Weights of a small transformer language model.
Size: width 256, 8 heads of 32 (2 for keys and values), MLP 1024 SwiGLU, vocabulary 2879, 12.9M parameters.
Architecture: no biases in attention or MLP, untied embeddings.
Training: a variant of Muon for these matrices, 736M tokens, 11234 steps.
MLP neurons of a small language model. Each row is named by its layer, matrix (down: output weights) and neuron, and shows model dimensions 0-255. Each number is 128 + 24 x the weight over its row's rms, rounded and kept within 0 to 255. Numbers have three digits each. A neuron's up and down rows have the sign that makes its largest values positive.
After each neuron's rows, "fires before" lists the tokens most often just after its 100 highest values on Wikipedia text that the model never trained on.

L8.down777:152086177164188133132105113136090135145133110095098133123134115142125145092116117106144152118133156053169123098163123093102113125116107133134106128141185127117141132114167130107151100119118104128122149144124127128112118135108146097145118148139115147148117119101149109121131141161136109071109197142084139149119159162106139091163122169149146130146120093137168128120115168090112125110084131129143132114128114136125094167136180148139116140147127130142149082118149141134109097143107134129144118118083138145129135136164126126121130133095157111155101115154165114173106131090140111097130131138082125099141093156155134144100082126145149165149091094080148136139112151159065149124156138103150166103148115159189131160130138096127147107138122104099113067134124126136145132102138148
fires before: " |", " season", "\n"

L8.down861:149068103123167080119135119117138094129146150134162093102094150131126098111110146121168141079131100128084119162128120137108132153141161114120128162121100121121142115123116136113109124116144148119150129130130132126094175112133137138110104132129185100133120128137137109120113137130117123127126092137136102140138153147113117144086114091153176109146163133096141126111148129112139190134149143113120135163117167128157155162155097104119088111141111127126143112168158167124115156113102089133137123126185139125135090144109081103088158140108136131113173140166144077157093110130119074122095154127120098074143121162141108145154170147145154119136120086080121141145128128057154144162126105100082145157128136174163147102098130141127123120129134103128116173119160101122087152160144162
fires before: "\n", " |"

L6.down307:113115142154166133155154149124134103096125157121127076113099165099119155153068120070131113127103113132122158119070080156110160136133122162124134128187110158144099128147132083142137123123147119100121144087128071125104176121080164122148120108083154112098150121095095135086150131143110113114095107135114150110149107128096139125073129144142141152080138150124158137130081113151121182128094120073147117138150119145120125125138140119130104117139132134126163140110126138133120135187113130160121111104135137093131139090117134132111121148095144149121139133106126110114169158159131121123099120141165158150143178181134168116103140175123129144141105131152131113106108108105112137132089098131123107142126099114088101091079139150115144067132129106138118148143128110158120117104173127
fires before: "ia", "ian", "istan", " Republic"

L3.down710:173128145140149123150156147100156132137082152113122124093141138156146104127108105160134052122122131130157156136104096120099117101129113159122127100151093131151112169089140131145146107151189135093112126146151111109114150121128175147126118135155124150144123083133085116058168096133125104137110119108096135128105111073130149140154126146130113149120130122094129134098127137132141151099102154126097132113101123120118125162118139115124109096161129136170144154109122150127166099173088144172137163073125115105111114117078130161078113132104118099132130156112154164146093133115133125106161113107095112109136096145137163113135110165112141129104167145142139172171108111163127141120132138101111172137099131075107138180125191183150105152100125114106130135152127138115146145119135138
fires before: "|", "-", "%", " |", "|---|---|\n"

L8.down247:123113119132110114150114147125108105122130095149098103106120149167141097133133102135139130152113134072105134149126084161159152091152147126159142139106151141141131132148121103137146120154131180144116119127132147139133171120103114140159135132108119091121153164134105117111111116086161109123085118133132141095089162109104154098097109109128163156150143101150128120173144099082119141124150127093134149152149079123127141103127079117105139123135132126129092110094113114132136118119167174141141129116103102154142106078143112173163138099143078078151150111161113152102127124094147113142135193150157121160143100113070203121111120098140160107130149112135116116147074110099143112125102102133100186124111160145152144108137116104156127102154130073173080137132132153120102127122127099
fires before: " ", " |"

L6.down304:099143149098144148130162140087130143136155121136131134119129118171097144131118153111134116108134122143134157155134146179162133087125119119122080082125111106099118112143075107103157150124139160138115118097136163115133142114086099157134145161120090090150128103095123119154114101116151130132082115129137094122089100136149107127125164141164138110106149072098086120111102159102108150179165087118099123135126142149122147117096165112146117084119157116159113141147132103145144116138138109075162113148135129109097153130140080163146133111153105112154160141132158160144150140132141132102156129106106135133153132174140144128127170119089137149172121139152139113101111053107130114172077169140122143134135133139130147109084140127122147164110122111148112140071179093129149136086165109
fires before: " ", " II", " R"

L9.down712:100150135083161136178086126098080102130140127064082143133141149180122120131128135140125161100073139149137116150116153179084125160197146117082128160135121115132098152132162095134086103129133178107139157133103104163117148114147111166126145112105133115121151094134094141140129126122139127155119103072073173127129122121128143135138099132143114122117154147114185133108149129105108171105141138153155128143173146125157148115114079117149098135111156169120096111127126088122134135162121132097102120156138112152102124105125126153113141139145151111105175112124161125095119125115142126098114123145098152125136121114117188120173135117108134114134163134156109152136141166089132086135145166136154098172109129126139144163126155117113127118147163133117118139134162130129091140174106141
fires before: " in", " by", " on", " with", " for"

L9.down86:141108153108118124118113146081130162154132110100120112175144086096146145129163113124144091177122074146093141109112152133154134126134155206128118095118149109129129108102083111147135100130160121135110136139112124173148140098140090166135122111116088008141139169129104087115128132140116124119114162125126162148142124141105137141159132155092128111139092163114141102170122114147124083124158136113137121121166112114148119133073126160112110102171126122143157115123123141145153097136123156172101129105144131131149124163115172142106119115129120113107133088125152127109140114141123120092112119122127108094151127138141125144165125163112161155094135130137142180113109125098126115153173102155114117136113114106095122133093078142123134149128084114135073135114096147140138090138126094
fires before: "ate", "ated", "ative", " \"", "ation"

L2.down948:115080119080090146136115124142109130133173150134148136109150135135111135094123101174085094131111133111112144165104124118114122109121139129132102088150123137147106172130137135095122074188136104084089127092142124095102148131155143133134180127159113100154153119107103111104134094124135126118179150149103110080138156137092132156136066092133101139141146105155123094139141111137099114132135181125134129144121144115127132137128146125103138115112147100095095123154079174139073077106135142136134152135115142148117152080093125145115155147110161137130123134101117128136151161132127113130117139148136160081161098109113158129158108123146099102116091153126153110138090080165120163135085146125115165149133126095092079124101175138113102141121111103100149098107159111118165096123136122
fires before: " |", "%", "°N", ",", "ch", "."

L6.down831:162068107065132126126095117107147134135130103170169139110117102140104117121148107133121130145158186169151115137082139130149129145127167151141117138156083133150149115071107114099160137120149154132115151134082130092166126114097147054148078121162164140120089116099143113152138111164116151135098117127121115132142098146110139087156134098109138157150112150118133130120136125123119108170129105147109153121113084177150123140141124105186121148142113135137108147141100150134139140122138156118132130145118186140139134079159143088093085136105103132114149126095130124129103111142100076125096082134184108091196138128133095134158104151183141134166138129091117124132137155143133122119102148140139114140155142118111108119125112106159089099098129120123125135114120137111149143120097139
fires before: "i", "a", "y", "ether", "u", "k"

L8.down379:121122147130151110129115161095104102097163148112151132135146141131137141133144112163128126073165102099172100145108194144165167077121162154171120142141136139104144132126169101145135151092128133144141156113118157136133129165124170140128188115137086087139130106169161141106101118132137133114114133141111140095093150110163142103113140130173143102091132127136144101106158123145107116143135178134109080132119156106130130088117172108138142156086139129109117152167083183158132144141118099115122131169102157145141141131143164157119078100132162121090148131127152090179145099124160115131125140147161187097122127140150138156107143147108120117127113126159183083140100100117136121133143114121137128097176091121132152098117105106159133126158156111118118130105110142101116113125136102
fires before: "ed", "ement", "ing", "s", " the", "al"

L6.down422:120141138110142151163106152148118151107108118095120110144118120127115139112112129143078165108124183109162115119095112117130157159126105127144117160110160132154099094133155097139093104125111118122115159153109123136093124157125099158131097189085105121141084152161161150157138175131121152100128072143140168118140122113126107146090138134104130113148120119139119093146109139126126145146125120131131136114148117103113088151111124105119131119114145152106096151112171111105119160088115117141126146084132150135118186094124084140119133105114135147124169155120145116145113117155141139137124160149120128129123088155149151137135111115160107109190124089096137116133129151098151181123108116074097153180075140111205156145133144142167138118151191156112156130112125168175114138084143142
fires before: "20", ":", " by", "19"

L6.down896:114136177154134148139112139130135109095106124129113142116135174195144099085143117127054129100142133138144142122056128139102145152150121144111111145152123098158115128155119152130119101071120158127095166154103127116142133124110135144106110085113111130174114137145094129072140169124105113136097097125124113144115119138141146155131158138136119121111086138158144134142129144157101133151163083090166144124108095142153140170150174081105147122119135131128091100116156120096160141123129150149146147124117158114135158135174094160146168147125172112124107129066180146139126122128140129125078151093135136132162107088131130131123138135089101079132102154127115142138134126085112120114088125122120084172106135137098141145143119106127070138107175168121114105138140137141147130144122140
fires before: " ", " the"

L8.down641:114064093119139109139112117143129142175117137123106136140118116135088110104079147117137124069085117155147104104143150114166148109188147145128141110096100159142136136151170116133107116115136127139174141105149164156167145122136164090140155132145144074118122095166144077147148119114106137127107138153111065124096133116099179124109113146100134152122112141120143153110141152092161155156122086098123143107157133143168117170120158116146068130109155119136140119132108097115130128114151118131096153095114115159148101150171125138142115161144142097089162123119140117109118091140127143139104136122149092135095138141116101139141139101128168114138137172121142123124134136144111142143117119120112135136096107142174122066132078135062078114104131112167124121093144122136128092158091134
fires before: "ic", "ist", "us", "ical", "y", "i"

L9.down322:148149128133092135124092085104178184115122158109125089127119134133088153129138136180126103122110128116136123126132096158088136123124127105141168156149114162118103129120144162109116088128161134125141124164098129142109170100106143126118158129143167147131159137116167140124109133125133138157142172145155095178091136115134074113117155092170150112140113114141150157112089139129127177120124141127087127151100158138121149145154115133117136183112124140129135127133109125171080146138130158157135110136127118083156098108164125106132128110130144080143093130163116113145108129129101133135094134150114146127179165146179101079168140158130115150148131102106134150147173088100111091176092143131124105123105174124154144066118102127158138115152112141119102115097135129185131171109139141
fires before: "\n", " |", " the", "\n\n"

L8.down988:136063109142126136121132109120137128079135141154096128115131145173137147104126141103085157098081126160185164159076130109147116142128103161115076113081147079142139151130142099089122134122156121123171123124122151150153140156103116075219120182124123101136130115145163152116101140077160139172153132159138109126102132109129156135133112129130112110127160102140151145099111122083118117119170122125116138131127135096098114138082117118148082140090141139164142106148153117109129106117152145095122159158104145172115140116149141123170158117143110136117129140152128108106121142107129108112124125085136152131160122107109083144122106114108129142153149127156123106148118145145115079111174151117116126104083131115150102086130078161112129107138167123142081131140153138100127127102118122
fires before: " "

L9.down438:117101107147133131114130113136148093134142134102131151108123119132142070141132093102150136137143165098107091127184108158119154126104090132142119146094147121089152156107120133138140130077158100140115137113090140092119100131127091139099139117096142113093170077143133137104119117100130115117167181115152117157162134070103085115110131114130117143103130160120095122099146142132101103175117096142112121141165153084137162157137143130139119139100126127172113152162125197106102083138141066080144128104132144156130172138144113132149148143092146100116145075128139125146164129140118114121093170185128137106125066101123168111095099121148099128127110133155134123114103098132125093146148162145119119143146118123131083146122140146112129181162124120132116106126137108115118146143147175
fires before: " by", " in", " to", " as", " with", " |\n"

L9.down576:110152130117112122156132191126146132124128133093106108146173111110103125135176126098154082134111121158112125143118146137156122142158136132092103104131138138101149135118132129120095135128116123141100159099143122108118160141121168115098120119093118134163131047122123154081124151123148104121132191129142122099066095126122105104123148139105153114116107146097123087141114138119129096133138114109120151131117111128127179174113132134129116146129077167167152098152112140126096105076090128129108134148104114144129141135134152159129104120133149097162134174172163195154111134104052134176174135126129133103165186158115122101099161129100102104136118097115140081119135103143120135110181182112143139131140138122122083097115118121155132132147136119103109122131137130103128155125124111
fires before: " ==\n", " ==\n\n", " ===\n", " ", " ===\n\n"

L9.down979:111086135126121128127138118064167084148113149109138138092134145143133145156127130164127136129115142125129118192153110124129132138120102128123092121204097165120148115136168153112075139119126127122118112126105113163171106121127153116128106096114153120090106180128120155131120102160117138142118149112141095168158138127095144142136185129098148195127166127132086145121161142142121169119111107149075136171140107096117150138095116151091148116128140107101148114140097131098139116158124135142189093168137127129147133126099089078094133122118188105147137133112154148151128124115134139139127093145149155072146098121119171142096108150149113126089143136121129116116131145126142108117174104141110073085113143118161103161118124176108139158124157136149114115137136099113135114111105136
fires before: "|", "|---|---|\n", "|---|---|---|---|\n", "|---|\n", "|---|---|---|\n"

L8.down78:124118117133065125120135141128110102197124166164146151120128144114157135173124132110129114172179188123139112146100095107159128139172110092146141115107198117090122134148145076125132114137121139143114102109110117091131094131136108113128092122102121128112146132133136097149102132076166118156154101132140130133129098116124108102100125140093096109126130118085120114106144117106134097095149152109157139129160122132121153159098165186106116109117151139136098094165147132149117162124135106149112142137110151090140103122153128135127104139117116129130115121131117144111107151151139107117075108141132147141082140169084137173172095134158121123113177096167123111112090166148113092156118086111142126149165126129143153125193151088081150131089107122136143100138109107109138155127133108
fires before: "|", "|---|---|---|---"

L9.down779:133125140121132127123148151075141117127157126092164143113167111077167079135090124092129155140176105118121140073143158139146115160156179147181066130118179131111141092169144110140152120156119113128100148149142079116150062112154121130141127130156145126127174103164117139158127136144092131145118164126110109107128179091124122144147142126147148113126154122130145106107116169120131145116132142124129146140150133136159171135098156127150101110179050118153104112105115122110104166144124086141117125083144149093088146106154115084125122135158120106129129131133143106116132085112158128152136112177108152158099103131104105097160112096134105128132118127173095117149131148146122164120128124143118150124117161163120126157085103112127130115166149138116134110141140134141090162119107132
fires before: " to", "–", " and", " ", ",", ")"

L9.down346:121142179077106134118109095115118119105107114098147136135080123154090118129157145145134109121045131123141162134123133110128163115114136096120146177117133144096128076090120126123079137081112139084119140166123114110132181091134145145145119130154144064167088148129125095125176133133128155143096109114159211122116119136148112106062134118154137159137147133120111149131140094137143135157136134136143148125110128132161139130170102131133163115140132174155127150127144145120149142139138144116109127147105116189161152134111141116107139122122103136109133150101148132113145132140106130148123089085144129114118112154155148115190150099128125151126125161112173141104118122155120104142137152139108114121133124173131127179075113056142150154131127139126158128119080130133131084141125147
fires before: "9", "8", "1", "3", "5", "0"

L8.down705:129131131132105150144135154130127123080130113086106127097135158140141126129118096111146137117132126074120117142130181124123113112168166167126150117139135125110129160110088159163108137113121136144125084135107080111087170121103130118121090127111148107133137083117103150148109137110155133132120163139168107118124104165126158126119119169124123128144160135091136114140115155159075171152122126134139123106144153092148166108197149121158140130113140076138092155162152144141137135146142073150144152117162150131177129126169105135101087095149131098116142100155166115130108115109106085123084095142175111118096111164169155123172137113125103130141135122153081143117153146096126122147156059132106146167133119130113167145111087097132105116153176146121117102126105125104103121110115149
fires before: " ", " October", " April", " November"

L6.down772:179086179098116122173151109126096119124155093099154086129149138110092150103137121125106104118119123130100118104154128132152164160119129105179128120076098128133168122140112094084110128123116155093100104099126102103154159139141116075090135143200114132135164136126146136145139127113090103131165128091147147129135130121110125078148123098144124134153117102121130153165118159080158108139106121107136143158132129146084082097126139139118107133124117138155167172159140142082180097132102087163136132156093135153148095138085093126129180101140123120129117108140124127121136159093146130117161144116121107097114124129112123142153100143078120092147158126137094098086138146110123099130114109123124119198146117102111149116151110092147157148127127130140144115124103087143147134110154143
fires before: ":", " by"

L8.down300:098108150166125156175152160154136143148127115168168091161099129125126119122113124141102104128117096110121168140141131185106143100135148140103154148109134125138128126145140133119090129112103139156160166131080130115125106150136129159125071158149145112162101121127091203151164116163093129163134146170111128144143140104106164156141081114164126111152162151168138097081091158136121118125111131113105126128162153123154102128124100109138133115141097150126137140122146077124128127128133157176154134192142119122160139153130127136125133107090172162120104098128192165126126106123137124124103133098164184126151142127072131117139082094116104123116148118121130116156106166143119123138169110137150124117135099142130145140193090125142108132166097125104117109097142123126133106105101119
fires before: " the", " "

L9.down81:128137112131095141082106164176121174124126157100106145124131107147157133123113108131171119146080110143123121128132084112110148108146107144138125124115135188113172146146147138135163130100165163063119143082135132104184135100119137129110122138146095052112102125112084195117132133095095114114144112142117159143116161114119146143103146116094143159134108128124110149131115105117139136149126117159128123144139153149117147104169104106087137131119136146154140109112127118094166154149155116137141147118142128195115094095109116164090126127113168145111119115119111149170105129111107136106167102116103140131188135140177111143120157110144082162158163128164124153145109150114116168133122106148134104094097076126115159170132156139092120145116134161144159135137093144145151129118120109
fires before: "1", "0", "2", "3", " round"

L8.down213:090124132129105101113114149127117121164106127095159106113153124142181139153158112143130155112143140155165130117142097136124150137097175116117106153157138170137060148109139133144115178121147155107103104096140165129158119133091158129108143098121114109155122121144145110148113108102124128096214149131108140127134127094097076095102124141127129137135136124145170153152100094106120125148142071100118112105124108141142134123123139133136116148171096109140168125134154160151153191131129152164134137117148143139121179085160142134133107101110142126182124137141097140135203132136087103101136128123113123165125099134167142120113113134138144138135122146114138113115173134067145109160145092100120151182096116109151170106105115110130173140124118125125128143114153126122122175102170130
fires before: "20", "19", "18"

L8.down502:132106128158120119090177121139117170189090144127144081116179163149124126068129098127124147123094094157122145126145153113121145149083132117130128098168113135125153128126116096130133118131111132085094138158098084137117116122141138107188119114116115101127115135131142160155119131166121143103107166104114112137096106088109098140090128178104109122142101093107163121153116116098094160145116123132170147133151132124168125153097120100093111155144116187198145121138134148114160132139140119086148134119102132113104127096131132128063156110091132086115139123143092163164145124164141113137142133124157151119153120143101127124120141158091095127126161123140154099125117137123151182122131137153124123201143092132120124121123123107163083117106110105129134124159139141103157127155131084
fires before: "ated", "ate", "ation", "ative", "ates"

L8.down649:127111131142079118122109091119131161148133163080099158138121152123141112154133097148127115121136120132116089106140139149112129108121094146146108098132142151147143141110128120137174128091103096124167162087129131098142102135136139128150143179149097124105130146127115136120122158119145145158170074150123114159171127142141108139094067143141104117119134153110124084108093153137142141095122137120154125087139136103123134116113087172106110110121133167142074126167146199169108130151112106116145105097154125121101135110114124050127138133103093155149058131112132152114085107148157111133125108104146122145161156106103127120173140133151146111184141123150099119129088100162159131154121103108116132135145157153083082101113123093105132129136146106146130152120122178133105118146083143
fires before: ".", ",", ".\n\n", " and"

L9.down489:110154145098130112119100147120142104113143135106113134109120180106109103115108140114111143115106133130139105158107078127087153132138105123110084128138111154134143129140076102114122159135097128152123124108112121138126151165118089077101114114134178172119158094097101150113113108142125105090136070077111157131099084121131105108099126103115119116144115139134128192140157156118157165144137124118157123147100137132130158153114081134107169145165105140127160128162134111163140136146145170113107135168135122148153145112128115111109164075113156103105102112133125108138111098151131098153141107098115138157148106131160148119133093104090076163141102109179156135117115123097143128138114153138111063179160093108113129106174105154143126107091123085146087127109131105161130104165128120
fires before: " ", " E", " |\n", " T", " −"

L3.down814:059136151114124104171138129090113143154094108157120112124134172165098093111131111118112114091118150118149137111149083107093115098103138101115134115125132131134153087116105144148149123157135133135120135131118151058156092152158082165120184121133137089121163133113119130112165154089112099107156118134112123136141149142105099073126111126108138139129107163141113131140108146122123106133113143119124128154092115089135118131129159116155115150134135129156119121149098076113143135132111143125157130154109099127152145111129103148118149118067150153158137172130177138129140120117152148147156115103134095128124157146142157099140113111134115084132116133156094174142128191137155127083125122116105137099099189111156166098105100159148115132078126164099102130085150178087109155114123091
fires before: " ", "ters", "ad", "us", " to", " in"

L9.down977:152115133068125129156103144088167120175119138158179095130138132094113114147115131110130116123146104112106137170092123102125139098166138084154102093118143109148083136158143120140134112170144130125169170113106159102115137111155089133143155133120108129140094115175109132111135110111120160134103117130136127156118145173105076082089139159121109157172140128146135119136146122157109151116097104107145131142128148142117153171160160132113121078119138189095144129162070114135086104115121141122104137123162108117103128143107094117135091130148158137152127140153128121096127164116132090093138126141121140135153143126149107130115106133101124078127112079145122085112166149096095150113139082104080110158133127119136150095103151097116093117097153102113121144115179111098177116111116138
fires before: " |", ".", "ad", "st", ",", "el"

L6.down894:108064130136109135113150167149076100126120134113128118113105139138130098144144087156098128121133116105150123126108116134145134134180133116119113163125163090147140138134148147150143089103099134134142117171167142120181173133079124114119130109167119131130107089110097134107138152114157129074183127147090132126150098161111100130128160153152130121109140143173122117098143115120168171133070166150130120121113106162152146120153148117128180100112164108108146107141107163125099141175126119138111142119086105110152124142124091111171128134167121152131096134123129141125115140126140171162127087112152107119150112134105101139095131129111097126122081159130160065124128108121128146136152097110168154110146173153174141104154127072135102093141119119133135155111086149158124112091161127
fires before: " a", " an", " the"

L9.down314:145141124129157149128153132111105167131150120114151133123115117083119139147125093104138128130145158145144104140111147122093118128147134147115114121128132168146111135126112135157176099143114135130134126162120079114104125158121135158143124156129114197110136147156103108136139092105130106113114165136099156111136157162086098101093117152147161132151107169107181149160152147119106100168165139168127084132167102114115152137170142157187141117127137123127151104121096180129152172115138083159162148118127110139119098120147134133158134107104114120139151114112130168170111148134096127123134101139130168104134106137093162123098087095140089161090086154138111153102075115159138114144124095149116153106081077177128154121122112138091146148167157122135119144161151087164111129133119164
fires before: " |", "–", ".", "ard", " (", "'"

L9.down560:073109145164142134122120161135179149099125147110124104114119127151163152139120113175120119124152118076126102105096150148110180153126148154068142102146146109129119135134132150165177133159119105116139144143164122093109179116132188150152101144154132040118104122119144128157141144096081146121130161136134118142114128125146149106128096174129064116140152134129168158124128123119142136118161154112094093109103134164096114130131134119136144078130179151168149150146126096104132116100166118138097114102111103098176115142120109133199128126112123156125183151139140138137117164154151120088160123122106125180123139167128143147079089117132104143124095145152149128165115145128123117163143090153152108144152120128122126126147137131148138138134119130117131128151128139140144128148104101
fires before: "ia", "ian", "ers", "ak"

L6.down282:128119077137140113159153102113113071143091153136104167124104141147163149130138132078117107140142079130095125149111111072167143129087144112155150106130117134095133105112151087087142121145160119098151155099123141134137124068137095122135144145131164038153148097141129158158102155131128143154107164134097111115119122134139127161089124125136120097104149122136167172127119167130113175125147111136115132136159117112144144104101130142097135161166105080130120106125112147126159111155138081138104154111116135121137109107124128147097095117165117113091067116172137171115147145159122149136134123125132147150122157126120116089124160130154124147116139096093098098133104116096126098122108162074089098085129121116134113075152152146086122133148166114127135119109139148127109119119105128
fires before: " ", " |", " |\n", " |\n\n"

L3.down827:163105148134163106145090147146139096077128140121149145142072103162115122113129130208126126097109149131112156095142094120128181147104152131154110142091093114155160157175137143125156150124091152132134125172111128116118138165133154161138121157145101104141139123117121074115140111129145138132123112113100138149105107101113097093147121112131139107140122166108113117137145122100097124141127172168158113132128115141137081127128136136097097112130156102129157048147117145129108088143150120132130133101100134160151144137121117135116107144103127142089126132164136105108150158140140123129128121098094137134082143129093161122131062151108082118139116138138126100168148121164097133162138127182096136141133112151129093109119062103119102111149133151097129135066121113147172115126136176
fires before: " ", " the", " he", " as"

L6.down940:107146151132096136131123108112145104130146133099195108143138167081076138126135131102159141134119133110131118142135187138131136124142132101116099129149136126198137175134107113101133146156162117157124150103156133144145128107141148099130091107148162037140124126160103097179093122108143122164153110170184176095131094168130139132105185103137114121128101124127154121149128125126113138141149111127105153141166141142129142138128128122111139158129132117145120126167096097182115114164110127141123118126100107109127116097125103122132093140125116116163144121150136095126085120146132157103143125143125134102167133104118121123170114186126108128123152164102109079110129138108124084108143122145090121147157125153173112143144155089149149082140173113119143100135162115095151143181118119
fires before: ":", " to", " by", " in", " on", " and"

L6.down612:150135123119151120137092114131093112132088114109124143105126133133129062110168147164106128176101131151081158100125108142129126104134167095130116146125136090124129060138111124169134120169096144137158096153096117138100126145121116139134141099128112159152157157157126076103119141084138122151174122123128148122136090130141139137108129129144122117144116142153122131113147121128129093142142104138149139129142087127090117129144179118105091097116116102112146075074172113112078144135154144138102125116102148094162134107131061122105144162165128158091131092105155141130122129131113085107122131114140098146144083097094119118144102084077051096128115111130125150110101121157121124132106106137111130169189138131142123108155159105151153147127119105154119151130156146105139152101132093
fires before: " ", " II", " I"

L8.down363:137137125146124151171137108120169141129115121079130141153134153108144181139105078100180098156117071153111146137155189144154121105148067116155086097129148145151178107193175139130133140125177168163140117135133103147114139156118115097127121157160177163135105110151146151129134148115132103110123129161137138113126151160151144106146150074092103129114115096162091125135105124098143165126158132150121126121134173099106129150107139141112160107109140125125118160115152137114131142107098107159114163134164109139093136112109139108121123139118120172108138127098112104114149133145096106119137139122112137156157132136123098154147110153140134117133098152125105148098224148118135151112130136126174143157144127145146118157149117123095110144154092137140102156143095084116126129128151168
fires before: ":", "ails"

L9.down544:120123145090129132172141157145149118142126112134138050127164118156141165143130096139118155108085082164127112069094136132115139126122127075108116139122134122162125121146066145152101099196143171141125121134115139103132143124131108152141125127158149137137148112103085136114163101082114136125137143133153157115109156104120119137094118154132092109115093122144124124114181111093086182164144144115149085109096108097127106120139145115154122109136135092083141134132143121142137157161100146170125160093088123109146146164165117175159131086154120154111166146116144155143141109129111151109113122134141107131151127133122157155139126129132142109110186104163097079095146170098128128131152104121160134130136134125132123127086118124137142109127125165076114151118149130099122166158177143
fires before: " that", " to", ",", " \"", "ed", " the"

L9.down844:117184150141112111153138125152096116128115151134161105151122108076152078114111105117123134147136132127151123084123120111110154126207100138132157116098117113115165126135113074175161124147141133160132153117083138132151070184142106151140133151140151086164103118134103148147154128067074140157136143142085110157133122123121135141115135106135124040126104183126131090123140149093117153099109110105131161154157145125117097106092130123144096100100132123190150158162122133114133113118088142138119105127140116153122168111159118106141111109124122120149152174142109103113121132124103146125114181109116114136164101128140085118104094137093120120149139144118146130101140115128174154129097139124098117089122119100119132148120114095102087129121149111150140099119165135123125145145133100
fires before: " of", " that", " and", " is", ",", "s"

L2.down77:153149176104168143149100131128125098099139068150101090101135075130111089111131111090110102110122137112150149141106121149098129158145161147160147114167110137109124163086160105126168187146152161132122161130117131143164129096109125104131152108148164131125137153123140111137152129067134135117116134118139162151104089158125142138075067110157124146117177141107171114191103097101159137126144152096130143135138152135168153089132106139159109123114132126122144094147148141133096132122135144129129124102109119112121142084150115088158165099108112152142109122148114132161117147114117163113127101145104121160149160168112121134132151135100111178166114115116102126129089139152146136113139119123130145132147094122090110171187114146164138155182134110159124157107135169137122125150130137
fires before: ",", ".", " |", " to", " –", "–"

L9.down304:126127118120115125092104145181150108131145125111122123124126125154146108117127118100146126119101112129139111161142123111159137119155132070172135124120150082119155150099102190134133123097135105131122140119150144133128114179159141100121120124197141162129140166131144137149095084131129129130105138078120120096106118099128172143147142135081121096144113130157153128178132114129113151111130122170113125169153166166117164101122149131120106114136149114124140100133112147147118154123129157116122153142127084104173160129117053166098113115174117186097109109157117121112139153128111085108172141115152089125139143116129124143120110150150163110140068129117109128147123101148108100130121085172146108105110125158092167127154119133149136126109111112120114160157173164163167155075109086
fires before: "0"

L2.down737:104162155121100112124153087110155120168138102159121138106166175133119201157115112173147147135107127105132097118132130119095157155151115106119117088138179119147148126150124130123147120114106132127139145122168151141133126138173130139145124131109091132114165113103128150123139112137135098080162118125109156109146117137115115117147165146122127136095173142112107122117174104118171102163094175092149127145112131148153178193115106080155130119148147118092148124127115121161157138100118126130142160138069097106089162139125143133080132140139157111098135159133105102134107162129154112169133109076126181115138101133129141147128080144174181114160115142111094124139117158135112153101172110108169119164116134126127076119134130110115128129128111131145116112156150147133102120185112131
fires before: "|", ":", ".", "w", " mi", "-"

L3.down78:095132147159149166133123135130158083113110105096156162127189165091155167147123125134106151121168117101145120135115158085104096136133135112128104180137115117067154124150151098102149103110108140135128116107140140129161071099143107137144144090119129092147175098168140137163139096134100120116117138094086104146120164120141130123141104110126113125147158168139141138136110106107142107124125140130096104178080151120137132167113114153136121137144130132153101080134091162191105133128093121101118139113127117166169126100123143148157135111112086110117126166125147122132115099132153069139113143145108126129117101128118120098158157152101120115103107139097137172160128121081112157128102142124142123126122117144113100151142122135078087118171161107135117099126154150066070112114130139
fires before: " |", " |\n", "ro"

L8.down322:155157102152104123144095174123094145139119088153114155141110140116148118143131130170107134110174206105122081140140085149130138139106145122106123107148084159141094088149121118112088150139121126143117139128103171151129120118124116138121129148125155073112142124120151090154162105125119111133142168124132153162124108128083165151140118125124128160140091169164127138137126141163140168095154141135079141102152129141136170148097099116105100160121162141140129085104121134166157180124093107119136120132105116111143111118122104136162129147167103104125101102094097120165136129125130102129111145123125112108151170132122137110163124110136175176142129103132128140158103155176099148135121140123115110185123134135139152139169173105156080176096137119131141152132157076088118102152133103
fires before: "ce", "ts", "t", "c", "ms"